{
  "n_layer": 13,
  "d_model": 384,
  "n_head": 4,
  "n_kv_head": 4,
  "head_dim": 128,
  "d_mlp": 768,
  "vocab_size": 4554,
  "activation": "swiglu",
  "norm": "rmsnorm",
  "norm_place": "pre",
  "norm_eps": 1e-06,
  "positions": "rope",
  "rope_base": 500000.0,
  "rope_fraction": 1.0,
  "qk_norm": false,
  "attn_scale": 0.0884,
  "bias": "none",
  "tie_embeddings": false,
  "parallel_block": false,
  "init": "orth",
  "init_std_qkv": 0.0572,
  "init_std_o": 0.0,
  "init_std_up": 0.0572,
  "init_std_down": 0.0,
  "optimizer": "adamw",
  "lr": 0.000984,
  "beta1": 0.95,
  "beta2": 0.95,
  "weight_decay": 0.13,
  "lr_head": 0.0189,
  "grad_clip": 0.5,
  "warmup_steps": 581,
  "schedule": "wsd",
  "decay_fraction": 0.297,
  "decay_shape": "linear",
  "final_lr_fraction": 0.0,
  "batch_tokens": 65536,
  "seq_len": 256,
  "doc_mask": true,
  "train_tokens": 404900000,
  "steps": 6179,
  "dataset": "wikipedia_en"
}
MLP neurons of a small language model. Each row is named by its layer, matrix (gate and up: input weights; down: output weights) and neuron, and shows model dimensions 64-191. Each number is 200 + 40 x the weight over its row's rms, rounded and kept within 0 to 999. A neuron's up and down rows have the sign that makes its largest values positive.
After each neuron's rows, "fires after" lists the tokens most often just before its 100 highest values on Wikipedia text that the model never trained on.

L9.gate539,227,145,183,265,237,185,158,183,186,189,108,222,201,196,253,208,162,204,163,162,220,202,214,133,182,237,180,203,241,169,140,175,145,218,248,175,156,146,249,267,213,225,265,186,184,187,212,228,166,201,156,176,182,112,179,244,202,172,205,174,215,204,225,202,156,142,163,186,260,221,164,165,206,199,249,222,206,240,231,201,232,236,156,187,214,169,118,150,222,176,148,148,188,301,217,214,168,288,265,114,172,210,133,271,214,251,230,232,229,226,261,186,205,155,203,212,219,147,151,144,227,149,232,177,135,124,228,252
L9.up539,247,214,111,217,183,192,212,266,206,186,156,181,159,338,181,193,176,208,176,229,188,141,159,266,168,151,135,212,245,228,277,249,239,235,236,188,195,263,282,226,185,140,235,212,179,280,209,180,204,223,244,219,197,170,226,181,192,193,170,334,180,143,192,219,185,119,168,214,231,188,166,140,213,158,221,207,226,211,150,167,199,240,129,182,212,247,202,179,234,197,244,167,119,189,178,201,234,235,258,201,227,206,240,195,209,227,181,239,273,161,243,204,143,231,133,238,215,189,232,169,212,88,208,162,273,136,155,250
L9.down539,216,210,176,268,180,259,269,183,216,134,286,269,95,146,236,202,202,246,204,169,245,162,223,219,199,250,188,168,204,107,212,182,262,135,231,163,197,218,205,176,133,214,216,229,181,168,173,256,156,207,248,175,160,206,266,229,90,221,252,195,175,66,167,247,221,205,197,220,203,230,200,198,206,213,232,226,177,212,155,299,224,219,240,236,178,197,207,175,263,188,176,163,222,165,212,222,134,189,172,184,323,232,177,133,210,273,209,256,259,90,190,174,201,104,236,264,248,184,257,175,131,217,197,246,214,209,213,202
fires after: " ", " |", "5", "7", "6"

L7.gate738,165,232,132,172,201,143,219,184,208,155,186,168,234,249,227,235,176,210,231,186,236,193,229,198,172,217,193,167,210,139,252,97,125,202,160,211,183,159,185,218,164,168,209,208,127,183,212,200,171,180,173,179,241,235,275,210,192,180,190,145,174,188,168,199,117,177,175,185,137,229,191,167,156,220,179,123,166,144,248,171,177,173,222,178,140,230,253,136,211,145,164,192,198,167,168,245,177,103,213,207,214,189,130,219,115,136,214,120,245,256,231,309,197,159,217,206,183,214,213,191,163,209,274,143,154,181,250,234
L7.up738,227,240,203,181,166,205,266,172,232,174,161,143,217,217,277,207,196,253,220,125,248,226,192,206,192,182,212,250,209,176,237,225,170,243,206,238,183,177,151,125,278,178,145,184,114,232,157,141,146,223,236,212,156,188,209,198,151,248,179,139,162,193,136,138,164,164,237,181,182,202,176,190,146,179,146,211,183,242,271,217,103,162,227,131,219,218,158,200,203,153,181,241,178,143,205,175,180,111,244,205,205,182,234,221,161,157,210,195,189,263,189,187,250,145,176,141,183,132,158,175,125,293,181,216,179,216,159,201
L7.down738,127,150,186,164,97,190,200,217,166,180,191,224,97,253,136,144,200,264,237,221,188,207,235,234,218,198,202,219,305,164,154,254,185,234,200,156,196,83,181,182,203,134,114,149,208,209,272,177,175,218,203,183,163,231,127,193,172,241,184,221,220,204,152,201,254,208,176,230,171,133,192,245,210,223,271,271,209,264,278,233,159,201,284,231,122,224,213,266,231,275,207,179,219,203,215,201,228,206,221,233,200,111,255,155,258,224,158,209,169,158,207,85,191,180,216,144,161,176,222,239,196,255,180,213,171,213,253,187
fires after: " H", " C", " Sc", " G", " would", " Gl"

L8.gate744,148,88,97,170,224,192,157,128,223,224,210,202,265,214,170,264,214,187,223,207,131,155,220,204,210,193,128,213,215,155,166,233,92,262,229,193,211,159,237,226,149,193,247,210,213,146,238,144,123,167,162,222,203,188,196,203,206,121,212,175,173,273,176,130,152,183,196,179,196,221,225,172,199,163,206,150,232,260,183,146,225,226,183,194,153,247,210,169,201,151,239,121,226,186,166,184,157,193,230,198,153,217,193,244,233,190,234,190,134,203,222,202,156,173,168,242,205,152,137,161,184,159,233,223,221,202,213,161
L8.up744,297,170,156,224,190,189,197,269,220,187,230,158,148,240,140,229,208,230,175,151,221,286,141,137,181,209,148,187,182,208,208,267,252,172,208,241,112,168,210,125,301,251,189,225,185,230,206,181,211,193,143,158,177,155,139,252,132,212,196,229,299,245,176,177,216,203,195,253,216,136,170,198,219,139,270,188,164,199,242,164,176,161,124,179,140,174,225,160,154,231,232,204,211,129,187,178,235,271,238,198,138,170,237,143,200,263,218,175,188,189,203,163,229,179,242,195,209,274,229,183,162,263,174,182,257,200,192,220
L8.down744,234,196,175,171,264,169,226,184,145,136,215,138,272,195,228,267,166,261,186,180,233,203,180,137,212,216,210,192,232,159,195,242,212,190,217,213,229,226,212,209,195,199,231,150,171,218,118,182,200,228,191,227,299,102,256,140,197,223,174,93,193,240,231,189,171,150,221,231,263,248,273,153,272,184,213,194,214,195,172,243,246,147,198,199,165,241,164,193,238,190,184,189,181,198,181,150,178,174,206,178,182,205,186,179,272,149,190,191,209,187,270,185,234,233,185,235,264,182,202,235,270,208,134,247,154,204,219,237
fires after: "0", "5", " of", " new"

L3.gate101,271,262,184,154,257,197,143,238,250,218,168,267,163,257,178,254,209,179,125,162,174,229,147,198,172,202,138,204,194,154,276,226,262,158,219,193,146,279,201,175,179,195,236,206,238,183,196,208,196,295,203,177,233,206,201,217,219,199,213,246,255,207,295,197,214,203,225,247,177,206,243,110,164,251,257,151,230,161,288,196,220,76,203,242,145,227,208,206,204,153,175,165,262,176,276,299,212,214,273,200,186,192,98,187,167,155,159,193,188,203,216,267,228,218,262,165,153,129,166,229,150,265,184,123,276,223,292,190
L3.up101,232,168,122,170,182,175,170,190,198,226,184,214,127,175,209,242,259,205,150,157,222,281,184,201,247,189,169,203,240,206,171,180,190,118,234,259,102,194,170,220,259,179,239,191,230,222,149,138,228,248,205,212,186,247,209,275,154,170,312,221,163,200,198,185,222,136,216,219,181,210,245,242,133,109,154,209,193,182,236,126,259,162,214,248,252,224,214,185,140,137,195,172,234,223,293,234,301,234,184,232,159,218,153,184,190,227,278,259,220,224,196,239,145,236,190,164,195,249,174,264,179,270,221,129,167,277,249,221
L3.down101,185,187,259,209,172,259,205,223,200,233,213,285,280,200,137,203,146,139,210,236,217,183,199,196,159,272,209,202,214,207,131,263,194,210,127,191,259,196,253,191,157,249,169,211,183,224,205,225,155,108,163,175,160,169,221,199,191,200,181,197,195,194,214,189,189,236,246,227,260,251,197,246,220,266,211,344,247,231,153,247,157,237,183,142,144,196,133,213,255,235,175,179,203,130,133,240,105,193,214,224,148,183,241,205,234,201,183,156,159,208,208,177,256,179,276,220,220,141,205,133,213,239,243,215,236,259,171,162
fires after: " ", "0", " \"", " w"

L3.gate71,125,210,168,167,257,168,215,171,172,171,229,140,233,161,169,175,186,213,338,228,136,116,273,205,223,236,173,201,241,156,207,163,206,227,186,231,150,175,242,154,134,152,253,156,181,214,251,194,252,209,224,177,162,236,133,158,157,226,231,150,237,264,252,293,229,107,212,178,171,206,217,236,156,144,215,141,165,229,204,169,218,264,220,238,199,169,217,159,240,191,179,211,256,117,253,224,151,119,174,198,270,239,246,209,184,119,158,211,189,159,150,175,156,187,139,197,202,178,170,172,187,148,286,131,222,212,213,218
L3.up71,212,240,234,166,206,173,145,257,186,105,215,209,233,226,173,124,243,240,220,314,244,190,171,170,181,244,188,143,178,218,170,141,207,125,176,127,185,172,199,81,209,218,205,186,208,228,183,242,166,169,239,214,237,200,169,211,190,170,200,199,268,216,183,160,209,123,198,206,145,215,184,213,214,228,198,155,116,180,249,153,180,217,203,232,182,255,153,193,300,233,167,218,182,145,177,226,202,234,162,221,188,142,224,157,217,131,195,220,209,79,221,257,186,236,232,152,178,232,202,160,196,169,239,209,237,185,267,226
L3.down71,158,143,220,284,198,180,174,189,201,172,215,198,233,164,203,218,178,234,212,266,201,182,183,178,223,247,167,215,232,199,239,175,211,201,192,252,234,159,233,208,235,201,183,285,206,220,252,175,207,188,160,199,193,176,141,215,204,202,219,225,217,249,228,250,197,198,142,207,123,207,190,226,218,124,205,151,182,150,254,243,168,231,211,191,170,209,188,174,184,122,99,146,229,213,210,201,184,183,194,203,190,215,249,235,92,137,164,156,268,185,169,205,150,189,135,210,167,177,214,215,195,174,197,173,185,259,221,230
fires after: "\n", "ros", " |\n", ")\n", " Jos", " Mar"

L7.gate439,183,250,169,170,201,212,102,236,280,187,158,204,272,238,213,174,191,162,258,206,191,202,235,188,219,192,224,241,300,278,198,188,128,265,177,192,195,281,209,193,270,133,290,216,193,183,198,180,152,241,102,200,273,187,148,180,168,206,183,227,149,225,241,142,187,201,218,264,192,179,134,209,304,186,234,139,209,174,216,208,186,264,239,153,226,211,209,169,152,149,150,184,196,218,181,258,233,169,251,198,173,206,187,196,173,237,156,208,230,170,234,216,199,156,197,225,149,209,196,235,227,119,242,207,241,273,180,148
L7.up439,225,147,154,164,229,191,222,156,220,198,215,195,235,174,190,195,257,228,175,157,161,185,123,144,322,205,233,251,220,203,188,230,190,207,221,256,245,178,177,187,276,216,233,138,176,256,197,191,237,179,105,156,200,169,142,215,267,196,150,171,210,240,194,197,306,244,160,163,184,186,244,262,198,158,131,239,141,245,240,159,183,195,163,186,156,254,168,217,180,220,222,285,215,224,262,194,184,196,281,198,178,212,175,242,221,200,162,209,265,174,189,215,223,259,164,175,205,206,161,267,241,232,163,180,186,226,244,204
L7.down439,244,214,202,157,185,208,198,243,223,174,224,144,229,140,205,145,238,205,218,228,270,234,208,293,135,208,131,193,102,223,150,140,144,190,196,172,179,186,145,159,153,195,204,247,150,218,203,231,268,165,219,140,201,230,131,204,222,182,146,196,223,85,189,203,184,145,200,218,127,245,186,216,146,228,171,238,168,199,183,267,178,247,148,120,248,145,203,202,242,190,163,153,194,254,190,239,181,217,217,216,154,235,238,206,155,163,174,243,196,198,189,264,219,144,237,255,253,188,218,191,173,243,274,171,100,166,187,241
fires after: "0", " sp", " |\n"

L3.gate117,248,200,201,204,160,205,148,148,197,184,267,210,231,199,217,264,221,209,236,218,231,152,249,202,244,170,187,202,191,169,232,169,202,227,223,231,167,201,226,259,218,201,154,233,207,269,176,169,197,149,216,293,210,148,174,157,184,187,240,191,224,146,198,248,174,130,183,197,139,196,308,158,139,88,191,132,206,275,185,196,252,201,165,242,188,181,188,198,219,185,199,256,239,179,208,211,199,165,222,249,209,265,193,169,142,161,220,300,234,152,256,259,122,215,130,229,204,174,155,283,208,185,213,159,158,203,191,237
L3.up117,224,217,202,180,175,202,176,186,191,176,270,194,216,217,239,181,235,182,189,248,197,121,201,111,236,144,212,280,177,212,207,237,160,201,133,155,190,233,158,137,224,245,238,193,273,214,146,171,154,198,245,229,245,155,211,165,222,185,222,241,217,173,187,234,228,206,97,169,240,174,223,148,140,214,198,174,199,203,171,263,183,153,192,190,156,263,188,193,212,213,242,266,202,211,218,223,152,164,208,188,135,220,191,143,167,154,201,312,169,188,249,140,160,157,217,224,181,158,239,296,287,200,132,98,183,144,203,227
L3.down117,176,219,165,255,158,178,257,169,212,198,179,201,147,161,212,215,266,188,171,230,217,181,171,140,144,217,200,201,192,216,170,200,194,221,173,232,211,158,192,205,220,244,210,218,173,203,180,194,201,236,275,168,268,167,242,191,248,199,242,99,123,189,167,186,168,318,231,224,202,283,139,221,168,278,271,308,236,242,156,301,186,214,243,172,149,245,189,193,128,189,162,185,267,177,189,171,206,295,222,220,211,204,172,223,271,163,174,213,222,199,219,233,278,171,201,184,158,127,228,235,217,204,277,246,223,181,194,167
fires after: "0", "1", " S", " N", "4", "6"

L3.gate122,117,244,157,158,220,171,194,228,230,133,216,241,236,169,210,171,244,213,196,264,173,171,250,181,125,158,197,189,172,163,202,134,191,173,215,189,211,168,156,176,132,259,168,242,172,221,186,88,243,234,192,232,152,273,186,231,223,238,126,247,192,159,213,219,200,191,158,154,118,249,225,208,112,116,193,182,147,200,237,126,261,147,201,162,272,307,157,185,205,216,177,109,209,136,197,210,251,185,191,184,141,200,279,162,248,171,148,198,163,200,224,206,152,170,271,249,239,170,177,203,178,180,223,242,188,176,244,201
L3.up122,150,207,136,214,181,251,229,191,217,147,224,216,250,208,157,154,179,279,196,204,209,198,238,232,183,158,244,227,214,189,168,144,188,196,212,222,207,186,168,207,245,303,208,172,245,167,199,163,198,181,242,192,173,192,125,223,176,177,191,207,221,187,182,133,258,193,215,188,195,199,168,148,234,234,213,246,143,174,250,169,202,199,211,238,217,296,200,213,181,189,206,169,104,177,191,257,195,214,158,198,196,167,278,160,187,191,233,177,129,199,137,255,176,167,221,193,221,212,210,207,175,274,231,217,279,152,223,181
L3.down122,231,194,170,223,198,225,196,200,186,227,178,184,220,249,236,143,114,159,186,128,220,215,166,181,189,145,143,214,216,127,248,162,212,159,114,235,202,227,212,187,258,174,190,217,148,177,294,180,195,221,186,297,125,181,181,225,187,244,148,186,229,272,195,193,178,183,195,242,237,102,171,85,233,175,140,242,217,209,166,167,230,213,309,229,256,276,191,165,137,224,196,201,229,179,231,211,211,249,222,187,224,136,155,230,237,146,181,227,141,240,190,161,245,193,205,178,251,238,202,212,180,206,212,161,180,233,95,231
fires after: " f", " K", " ch", " Y", " G", " n"

L3.gate315,201,232,182,164,215,215,204,126,199,147,182,118,182,225,185,215,206,174,246,258,229,176,176,217,178,171,209,135,160,255,235,180,166,235,220,248,193,167,205,202,146,223,285,202,250,250,258,228,271,254,200,215,191,159,176,156,233,220,226,219,221,158,218,208,198,171,190,207,84,181,150,189,198,156,167,158,176,214,213,187,185,174,164,176,237,227,120,201,203,205,199,228,168,95,227,182,198,219,184,207,204,222,165,255,156,151,183,200,183,170,202,199,180,172,248,247,216,187,183,129,139,282,221,204,131,139,291,217
L3.up315,205,243,207,255,171,157,229,172,215,160,266,285,242,215,145,192,261,201,226,229,186,185,210,270,188,230,231,267,213,257,184,137,144,163,133,233,153,155,178,222,212,204,163,191,264,191,219,194,151,251,229,228,144,176,126,209,162,200,139,172,212,200,185,182,126,194,160,264,151,253,217,184,180,127,132,220,152,240,178,163,226,238,164,259,207,183,117,181,239,161,168,232,149,186,276,207,188,175,179,169,235,262,240,225,204,147,168,161,128,160,217,178,172,199,179,274,208,213,151,156,207,152,194,178,217,159,167,238
L3.down315,169,153,203,219,238,217,254,224,191,203,202,224,189,181,189,196,232,238,146,249,161,245,243,238,201,221,159,137,214,223,199,223,188,204,257,240,205,140,175,188,200,168,239,260,164,177,195,172,207,236,199,232,192,219,172,203,214,284,191,212,228,231,244,191,145,209,196,211,167,250,221,202,188,159,162,79,191,192,181,182,205,144,206,243,248,174,181,155,208,177,186,161,174,259,261,187,254,204,173,162,172,186,199,195,175,158,141,215,216,236,189,230,191,203,112,210,153,198,169,177,153,223,216,172,147,196,185,240
fires after: "\n", "\n\n", "==\n", " ", "===\n"

L6.gate241,170,161,186,263,139,270,206,219,276,201,221,215,210,273,245,206,155,213,174,195,193,210,204,178,151,155,200,186,213,194,203,222,209,237,258,171,146,151,183,148,150,241,260,212,202,248,150,215,191,194,209,190,178,175,148,184,134,152,206,174,261,135,194,244,184,204,138,144,221,282,258,167,164,190,157,165,237,206,179,193,184,244,169,191,106,148,167,161,187,250,225,229,213,153,199,247,189,177,170,314,230,261,188,238,181,230,210,163,239,294,218,88,198,185,191,171,309,199,175,128,217,238,210,229,157,177,190,263
L6.up241,231,217,201,213,197,193,167,203,245,189,237,276,176,210,219,188,229,146,127,193,248,171,200,145,242,179,263,241,112,216,230,235,204,182,177,227,168,260,212,176,230,125,210,251,177,186,196,180,220,138,131,214,161,176,162,251,185,235,123,227,220,198,218,250,249,161,150,263,248,231,183,254,188,188,183,217,206,102,182,179,194,254,170,212,174,138,214,146,196,189,257,224,200,216,179,210,170,134,203,269,172,144,172,221,203,213,200,216,205,252,197,200,153,237,96,245,156,248,150,189,170,214,191,210,172,192,234,211
L6.down241,205,161,201,207,199,216,259,214,249,203,237,224,161,241,219,236,193,158,109,187,186,194,223,121,266,158,227,227,200,265,252,250,160,300,201,264,169,224,152,171,175,201,199,196,222,232,219,161,210,196,185,171,225,210,170,243,209,196,205,180,201,178,238,259,225,258,208,260,236,250,272,188,254,203,236,242,271,228,234,164,218,152,199,179,250,199,159,142,137,239,239,216,161,225,181,227,156,274,198,218,206,165,186,261,157,179,262,159,138,180,143,221,162,146,330,249,237,209,167,210,192,250,200,194,298,113,202,216
fires after: " a", " A", " O", "ly", " |", " All"

L3.gate188,189,147,173,253,239,256,203,252,191,233,113,171,286,170,242,210,152,139,251,230,165,225,147,212,141,194,183,175,179,189,174,212,144,194,175,141,211,221,191,252,229,185,263,170,263,242,184,105,171,176,210,155,248,251,177,166,207,155,172,219,157,172,290,158,202,222,158,148,129,309,176,162,209,207,200,220,220,134,184,192,162,173,172,140,166,223,222,114,127,145,235,175,179,261,200,259,213,245,197,234,217,207,214,263,235,219,214,193,188,114,177,235,181,211,207,227,202,267,211,167,174,187,180,161,234,179,190,260
L3.up188,123,163,242,219,220,265,176,171,160,220,241,229,220,207,283,249,177,163,229,208,174,241,165,195,182,237,229,217,132,168,255,196,191,175,101,260,174,244,199,232,161,197,238,281,230,240,149,185,191,253,274,174,257,186,185,144,196,216,144,209,195,213,215,175,222,100,210,224,160,189,172,146,217,193,196,169,211,244,286,240,170,223,199,204,184,131,234,151,192,171,248,218,276,210,177,240,211,241,187,178,199,179,196,268,204,163,211,225,207,181,169,164,167,254,187,200,214,274,218,179,166,222,90,149,224,265,249,253
L3.down188,187,184,224,209,147,114,174,268,231,162,257,172,212,162,258,129,226,228,162,185,175,182,255,259,151,184,171,264,231,175,182,182,222,184,201,203,210,178,280,168,130,239,245,145,219,214,267,175,247,276,198,220,190,316,204,198,218,173,297,175,199,142,239,171,203,212,202,198,245,151,192,163,192,220,251,220,254,227,188,196,159,242,143,186,190,224,215,268,214,202,189,132,170,141,130,184,163,169,224,191,190,159,210,132,218,214,222,164,170,273,214,280,209,207,238,185,215,161,221,202,221,210,144,212,196,169,99,147
fires after: "0", " work", "==", " s", "B", "2"

L3.gate725,167,218,203,208,142,171,231,117,223,196,194,240,241,210,241,198,214,136,203,153,264,208,212,249,240,211,185,154,140,265,156,269,154,204,208,201,158,180,219,220,169,172,245,167,212,147,216,233,224,191,240,209,242,188,172,219,169,244,149,206,224,224,200,266,181,197,197,249,159,192,247,195,169,198,222,135,147,236,189,239,220,170,237,200,208,234,163,204,259,207,173,314,178,228,177,171,206,130,105,173,223,247,203,282,183,187,259,207,224,250,216,192,127,248,204,257,243,267,177,189,168,205,186,125,58,138,177,203
L3.up725,218,192,135,254,191,137,195,143,251,230,111,213,204,209,252,154,142,162,175,183,233,280,218,206,197,195,233,159,182,202,220,227,192,195,172,236,127,227,177,202,151,208,273,226,208,158,172,155,230,244,227,150,247,169,273,290,148,190,134,246,199,297,226,179,148,146,233,158,244,226,235,228,189,240,200,193,152,220,198,239,226,189,205,225,189,179,136,161,208,209,237,280,169,260,145,160,204,204,209,222,182,184,203,212,213,202,275,192,274,245,235,228,193,105,250,208,194,238,164,166,175,142,171,128,166,150,255,217
L3.down725,215,189,195,178,140,167,250,172,262,214,153,163,197,214,226,255,212,180,211,168,185,197,238,233,221,202,245,209,209,171,202,193,204,190,220,164,185,217,143,220,221,149,212,233,236,150,224,205,271,285,269,209,254,130,238,189,205,233,210,230,219,125,217,165,106,135,220,164,207,186,253,189,165,203,190,117,158,161,167,197,184,221,201,195,159,169,165,203,251,133,148,235,154,201,162,197,215,184,156,197,228,187,209,192,187,160,177,138,202,189,268,294,272,190,216,176,159,233,197,170,203,195,215,206,176,247,163,185
fires after: ".\n\n", "\n\n", " |\n\n", "==\n\n", "==\n"

L3.gate765,115,185,203,162,253,196,238,193,161,251,230,209,217,138,254,173,190,128,146,226,195,212,176,254,205,139,216,203,225,258,214,198,149,172,138,203,158,186,216,178,222,168,277,275,189,207,166,265,241,193,193,151,182,196,157,199,226,256,193,263,133,119,182,244,184,71,231,143,151,246,241,217,133,138,151,175,221,211,126,147,209,173,191,153,151,254,205,146,155,203,208,178,260,206,119,120,240,101,153,232,225,228,109,202,141,160,198,220,177,263,234,229,230,178,185,194,209,265,147,177,237,225,121,166,141,248,286,284
L3.up765,281,198,131,201,182,206,141,227,227,152,212,199,241,140,212,191,231,149,181,203,128,182,106,274,151,205,213,205,189,184,258,260,178,224,184,175,219,194,236,265,242,173,228,140,259,227,241,214,148,207,163,237,238,217,255,206,159,200,206,246,196,225,223,154,203,171,210,154,190,198,193,277,224,175,132,211,269,271,214,277,190,186,265,124,212,237,173,170,226,268,208,143,209,183,159,234,189,200,204,201,182,163,162,226,254,213,140,124,157,190,161,223,178,139,257,217,167,240,200,174,240,177,286,208,205,190,275,158
L3.down765,227,197,241,153,200,211,130,168,255,227,176,152,218,183,202,177,203,191,195,144,168,182,181,248,190,190,207,117,255,236,258,191,198,228,199,183,176,217,219,251,245,195,185,209,217,187,217,254,317,211,243,271,218,124,209,197,202,188,211,208,245,189,190,238,281,110,260,177,157,242,224,248,180,160,163,114,227,161,203,220,218,195,173,186,165,186,207,173,218,194,291,192,206,233,169,214,274,178,194,207,213,196,174,196,147,174,220,165,215,205,199,166,154,126,168,154,203,177,174,215,211,254,146,134,130,222,171,230
fires after: ".\n\n", "\n\n", ").\n\n"

L7.gate646,181,149,214,161,111,162,184,159,193,179,191,264,190,190,179,147,205,187,201,180,155,237,238,276,214,145,116,180,192,234,208,170,261,206,212,207,160,194,271,128,249,210,228,232,214,231,237,172,182,214,189,249,245,204,162,172,179,181,224,249,229,218,193,276,195,181,196,176,212,252,203,237,202,148,217,178,184,284,141,176,158,189,254,248,119,189,143,208,244,244,201,226,185,233,152,192,187,122,135,194,220,246,200,201,173,192,187,191,239,223,204,167,182,167,227,206,207,236,186,219,255,241,276,255,184,251,235,269
L7.up646,196,227,245,220,175,192,126,250,130,242,236,191,221,161,231,236,252,212,243,222,194,151,160,157,204,178,172,250,187,188,229,192,159,147,164,163,181,226,156,199,223,203,164,215,126,203,186,261,206,166,170,254,259,182,261,249,215,177,196,250,179,296,198,274,196,193,155,164,198,203,205,218,236,232,168,209,179,162,229,224,267,152,73,227,224,171,260,189,205,214,221,208,222,164,191,219,224,166,147,147,198,181,186,108,198,187,191,265,176,198,184,203,253,192,258,244,211,228,148,136,119,118,188,189,208,157,157,124
L7.down646,170,227,242,182,184,224,214,200,125,125,215,211,128,118,208,198,266,255,152,194,226,115,161,220,228,167,193,202,216,206,170,210,160,163,147,179,229,99,189,218,197,176,145,262,166,232,198,179,171,216,201,240,214,199,233,152,219,159,199,195,182,168,140,160,212,302,160,201,239,195,268,199,232,227,195,142,170,177,187,213,214,231,175,150,195,226,162,222,254,243,223,154,311,253,261,120,202,158,132,267,166,270,234,212,179,203,226,181,146,165,249,210,250,161,179,201,246,227,179,143,201,218,229,220,283,141,212,161
fires after: " |\n", ")\n", "0", " /", "2", "1"

L9.gate559,262,140,124,238,186,142,203,196,203,195,222,183,214,149,199,214,141,177,239,199,216,187,147,220,201,141,177,179,208,232,195,238,161,97,159,174,183,232,210,186,194,197,141,252,208,230,274,267,221,207,154,199,206,151,211,200,239,131,221,145,234,192,217,181,169,227,230,204,167,169,250,156,168,158,232,226,195,180,202,140,135,195,171,209,234,191,209,201,164,213,151,208,279,261,165,253,157,176,173,141,190,152,198,275,177,169,259,204,218,255,196,206,241,204,207,195,222,190,249,136,172,239,212,211,214,167,185,142
L9.up559,162,116,233,216,231,176,191,246,234,180,186,250,236,171,169,176,175,220,176,185,227,144,113,179,189,145,216,251,158,241,112,223,195,183,111,194,225,204,216,201,200,274,242,228,180,239,188,191,165,113,210,161,189,276,266,230,203,180,158,180,208,197,187,212,230,177,211,202,180,173,155,255,248,156,141,240,246,125,231,233,210,186,258,267,206,141,207,234,178,193,288,185,172,214,166,230,189,145,219,214,240,218,235,210,274,172,211,161,226,256,231,175,191,187,184,245,170,212,202,149,165,207,225,160,230,247,112,120
L9.down559,157,184,217,205,261,267,216,190,210,235,191,178,173,215,198,163,209,224,242,194,156,86,206,265,210,148,266,212,133,189,195,252,209,223,268,181,197,148,145,206,252,138,191,258,225,208,195,234,182,241,184,221,216,191,202,223,194,181,210,189,207,288,166,159,199,255,177,149,239,197,189,242,267,204,204,286,246,213,189,267,172,112,186,192,227,222,190,221,240,206,222,165,175,152,189,292,195,262,205,166,167,181,202,134,211,219,182,187,173,202,171,214,172,241,217,178,146,190,170,201,201,154,221,242,187,282,189,209
fires after: "."

L7.gate654,193,202,164,181,188,165,187,228,134,265,248,217,229,150,230,156,204,181,176,237,197,179,214,211,188,193,226,126,248,202,180,229,169,141,258,164,207,189,233,224,169,220,193,182,206,218,222,227,211,161,184,157,205,184,201,221,211,177,176,248,166,199,183,195,243,205,189,150,194,199,171,201,175,196,234,174,237,198,182,174,211,195,131,183,166,213,200,212,238,153,162,112,133,167,225,207,213,212,314,199,257,274,182,158,219,207,252,153,174,276,208,209,164,189,146,192,194,256,176,221,111,190,173,188,178,155,201,219
L7.up654,228,236,211,213,273,231,215,188,210,175,122,213,236,248,188,183,199,248,200,253,170,216,157,155,196,184,271,259,206,192,177,273,237,72,242,195,224,241,229,188,194,143,281,211,205,220,176,246,223,174,154,163,197,226,257,215,249,166,235,178,209,226,184,200,185,194,198,189,237,245,165,153,188,271,207,183,292,277,146,239,243,275,208,214,175,141,196,235,175,194,262,114,178,235,194,190,180,268,213,154,235,208,223,187,204,153,171,248,195,218,235,193,119,234,218,218,254,255,99,124,212,112,174,153,250,152,177,189
L7.down654,182,190,220,200,180,233,216,221,175,135,189,172,177,214,160,214,184,210,225,240,244,177,286,224,274,260,180,261,230,198,210,179,221,190,225,214,258,162,105,160,102,176,172,177,129,143,161,151,258,235,165,204,256,146,198,172,241,233,207,179,141,216,184,146,210,172,205,300,213,171,229,228,228,153,131,214,246,192,196,224,205,243,170,155,230,218,120,213,158,128,240,151,286,266,113,161,238,206,211,137,288,208,226,200,227,219,202,230,195,158,188,207,233,246,267,223,293,144,177,173,211,188,187,317,224,228,193,133
fires after: " ", "2", "6", "1", "4", " $"

L6.gate126,192,171,209,185,174,203,204,187,255,194,166,229,249,212,183,150,213,200,193,232,205,232,283,245,168,188,140,272,194,228,217,248,195,210,196,143,180,196,210,229,234,208,246,190,204,237,150,177,127,219,232,145,186,193,161,167,283,283,243,175,144,165,267,207,246,201,246,180,182,168,170,225,176,82,213,215,168,173,209,231,143,229,170,257,197,221,220,163,188,200,167,223,242,225,203,188,247,222,186,239,281,176,175,271,196,213,200,173,204,259,202,116,228,159,141,188,271,208,154,270,202,162,288,266,203,147,199,180
L6.up126,190,146,182,170,178,292,238,221,201,226,207,190,260,155,223,240,174,228,266,121,94,148,163,186,169,149,218,212,170,149,239,240,125,191,176,182,159,152,185,162,170,231,236,219,234,237,157,220,219,223,186,167,213,257,248,170,183,233,144,168,101,227,216,160,176,195,186,265,170,228,172,160,232,166,220,200,234,234,186,208,138,222,217,195,172,180,237,232,154,214,162,205,218,244,216,217,168,205,273,215,221,203,125,232,164,220,257,205,331,308,179,136,209,186,142,220,186,243,186,256,215,243,213,133,208,212,161,160
L6.down126,207,180,224,176,108,186,242,178,177,181,196,245,194,253,253,288,190,244,151,256,209,216,273,159,254,294,187,233,186,216,313,236,144,168,185,165,191,155,237,205,177,230,224,153,157,217,225,190,174,252,250,231,213,270,207,227,235,198,207,154,133,143,148,199,193,211,236,210,206,198,223,191,175,188,236,241,238,203,195,198,219,257,207,263,204,219,246,200,179,214,217,193,226,204,170,165,185,156,152,264,164,155,278,166,224,252,182,166,258,302,209,141,193,260,196,281,185,202,195,166,125,231,134,173,176,154,271,143
fires after: "9", "°", "0", " m", " M", "M"